python train.py --n_layer=12 --d_model=256 --n_head=2 --n_kv_head=1 --head_dim=128 --d_mlp=1024 --vocab_size=8192 --activation="quick_gelu" --norm="rmsnorm" --norm_place="pre" --norm_eps=1e-05 --positions="learned" --qk_norm=false --attn_scale=0.0884 --bias="none" --tie_embeddings=false --parallel_block=false --init="trunc" --init_std_qkv=0.021 --init_std_o=0.0 --init_std_up=0.021 --init_std_down=0.0 --optimizer="adamw" --lr=0.00147 --beta1=0.95 --beta2=0.95 --weight_decay=0.15 --lr_head=0.00354 --grad_clip=2.0 --warmup_steps=587 --schedule="wsd" --decay_fraction=0.859 --decay_shape="linear" --final_lr_fraction=0.1 --batch_tokens=32768 --seq_len=128 --doc_mask=true --train_tokens=259000000 --steps=7905 --dataset="wikipedia_en"
MLP neurons of a small language model. Each row is named by its layer, matrix (down: output weights) and neuron, and shows model dimensions 0-255. Each number is 500 + 40 x the weight over its row's rms, rounded and kept within 0 to 999. Numbers have three digits each.
Before each neuron's rows, "raises" lists the tokens whose logits its output raises most directly, leaving later layers aside.

raises: "aint", "ét", " favor", "ically", "ated"
L8.down230:495442506484592470551452555539488543522533485392536495558408526455439432523528473550458509478443525527503472466507505528477474480503438404486521471568485510521495471493435513485503471464530432519512550521495581451467498535508442476550489464485518503527522526471498424501467424451557464562504522520482430475472499510495680507511540488438494498515509437501494484515483514532467532476522509555498399443462427537485498436441527490469493414497558474451501486501432520483484528585530478513518526495489491505480501517513524513534454539493469475528453506483544509466483509537487602519500625528517509537515487489508522559528444504532480519503488455536494547488475554464503513401537404495488467495504439525519526487455489476500529551442518466490561518524521561450476565438456552

raises: "ulture", "rica", "ries", "Personal", "ices"
L5.down245:505433571538463471467462511556439552546505537498525562555502421461563374501519479545465544597541535478502508497499464554500552460601477547473432499567517462488525587557518521504523514544485494485560556499484454535491534481436417497555520500468564533573592503577471442439487519542544502465499529516520515550459474508500467469497526491449576501487597549458535471508540533550501517545470528545512500483530460505519491438412530528467516513544485488497567532444533524533548507538479488477541460457443456436517436508462451458458470457461472511528577530518488481488485480450519543479523543468526436504543503506562430557456480507448528529416482501546497485460501476501439512492406544456469504461531516522474511513520514478576518481488507481518507441491463503573494552467508488

raises: " Apps", " cancer", "aging", "ated", "Gls"
L5.down496:568510486449494463492474482562511511533459519461550494465497508449405482501545525552520548502526521545441535483554534517519518472496496512502482570514478543467448475494504487530444546460519461512512569503513461452537483523502496540472536494492503516557545440494524457456519501514495524497528545522495498502472528496553477486473489462500531492480479525444560532488569576505550461583463533564592528525545487530526566430522505516507452368479488459459467470446488564524548499506518515486474510506425549458635505463553473518483528516386466479513436557549466510431498546501475530449539448467502483424481528421467479499506502557513490474422535536437536497502517460533512565471482543524541550428545433566504448552599498451518587502465477476525486433446481491516544567424531495

raises: "eed", "ru", "rove", "rib", "face"
L5.down323:526452438440471504441596546494482591459490498446469508392519535573625552510425506426520516405562476548533443444484500512511485537563503486514509527446486486549513503527522541487521426510558519506488506518513500480504543453425462455491545487548491480465516470561494524507551482491540411515457493502481429488424467555478561513525485592439453469539522536492416515444499552447541503509590411534491514533518557518512485566515592505492502528497485534488508529542486527456512521538481502543472501441487484507502514544469485545431454513527480502466527512436490434584528546488489569501523522513481515515486480503555518537500497511423507544516476496499484569509535517508491492493537528459459589457480460499461486448455597460454479427528491463570472487511511446551531492524519519

raises: " issue", " Succeeded", "xi", "urt", "coming"
L8.down246:542446475432491520519520494526465456541494433490431501458496519526510502448496499504548437449535485499536583461495413523457455512559510512591478516446534489525523542474548492502494554493475518485459549452508404478474524548530483536503526530500449520515513515539482504522528521505462549460431551455517525442554431496453554528399536503456470472510448553540585523553508536524522494529486515591465551561466522523554486483526503523438499454515454578488490500452501629474554477492503526491473427426518480416503419539532458507602534533506498507477509556484528515496496516544497461482470505537510525397545501575551566515488492496527460511500467551440555509505474530489496484507471507496541582509512499484503448487507493565501556447556560575388468527543452585504520507484504515

raises: "iers", "ious", "pet", "ity", "que"
L4.down879:484520496470439496553481476473604512496475497527531471497479476461501397534523501555460555518569541463469506567475521441472491448440505463497511487535512527469481532591450443497416425537524469477512452551508517543525568516476544510539503508434472510498560513499553516505438461464499512475561521484552535651491511560495506491523511490518489551501501486510463522457471490550475506496477414460455453477512508540563558499419543531500539533477495503587477521419486464472549517428459503550481475480484550550528414421379522517518537474496534502581481538502517491548500452527430434480533509492481486541513514539510471517533454469522508562479535487485506512507483485482492481515483582579516355492563515484548530573457504454521489532511488473474460534488512452521495438541558514

raises: "side", "duct", "ricane", "vest", "ctor"
L4.down287:510422436458450447418549464502466566519505502550505520474444552461470471509410489470505510460538528476473522544522455550464511556536490537468423464559504502443582481519558534421516526507506494518481548514521463486433543521445452474530506415558459532543457471489442510419489499468528503464492471487551498497483452543488462511454530555400534486495457483493431548549472551459541536466477501362495544535560518534446504559538496555503450556505417495536503478535465486447422471556560513491460540505497464489495512552427454483490476481460496467521485470495413465530487489468461511488519447529472473524476516497486490466504525499509484486458462507418521449492463558504472526522446565515466522473538437452495481547532495517583440464512458464517488440424445537542470389478483498

raises: "ial", "ium", "uing", "dom", "ival"
L5.down457:523440539501527460511547417490495506494493564585419491486489452464486490476472483523455550534503505580455470519471434512508499494489516496511576532440514534457527525496545469460479457477550453510414538463527505502493493468447490504564509472485452462457512501512523559540522515458473564502489472431477546604502498461413486516511449460507534497547511631523521458475488480485525561514606552500484550492458516589465434459552528574464518537513515504477504554434478576463538494511509471508543505548459496438519460538536359443430440522489537480556522502509479494478502491501520513505476573524494498526484462525490534519502466546466509585551520457549487504511536614455514496470524452475428475511529459544565523450474541560495446588460485452486520496544460530503539457481494536

raises: "ever", "cess", "ister", "tar", "fore"
L8.down56:585536500531526556503498446514476573531540517505594480557492497547514571527462458503441484506423427511534535504571484490464542493544472469451471513546485455517507523545518532483477470521539488488512531529550577519500503510470534491478513510503488541542457514523487467494527422507527481516509554537533476506470406417513492533558512616454539555496468448518535420493513555481489479458519454452490477534523524512463514545512460515492489522522512518479488483541492548526468514510633480525535477441530537530497539521560466436473497495490512472489490453443489444516437522414512475532493457618442451525506479491550495587520479537504423511519488490535503465457489583452433460488509391530423517489482522499445568522474460495531437508548472407506559415507504528525490548505511610

raises: "ling", "ler", "ls", "born", "ious"
L8.down453:490485587547452500514498483560457471482532600559471493527490517525497532388518517521494524529505478535502500524487494477437472460567492529515506482461553555471496400514467464482487507504456544510504478500474511466524503462544552531508483486455475502458488545506566448508560449505476529536483464495494510432504454510436415509477475487501537517481509587507430506471438438471555482485468460417551471433563440455471505422516521515460478481511553485458504487447486581474530486513554493484510469565542513505514497555461397531507541505426477514497456473591526505517581504498563507507509403661537601537469487533489518467521501575520533471497464481453440488493494503544567537488479418506475471512517510529505492513562493489543566467560448461529485498477537480529488448568486573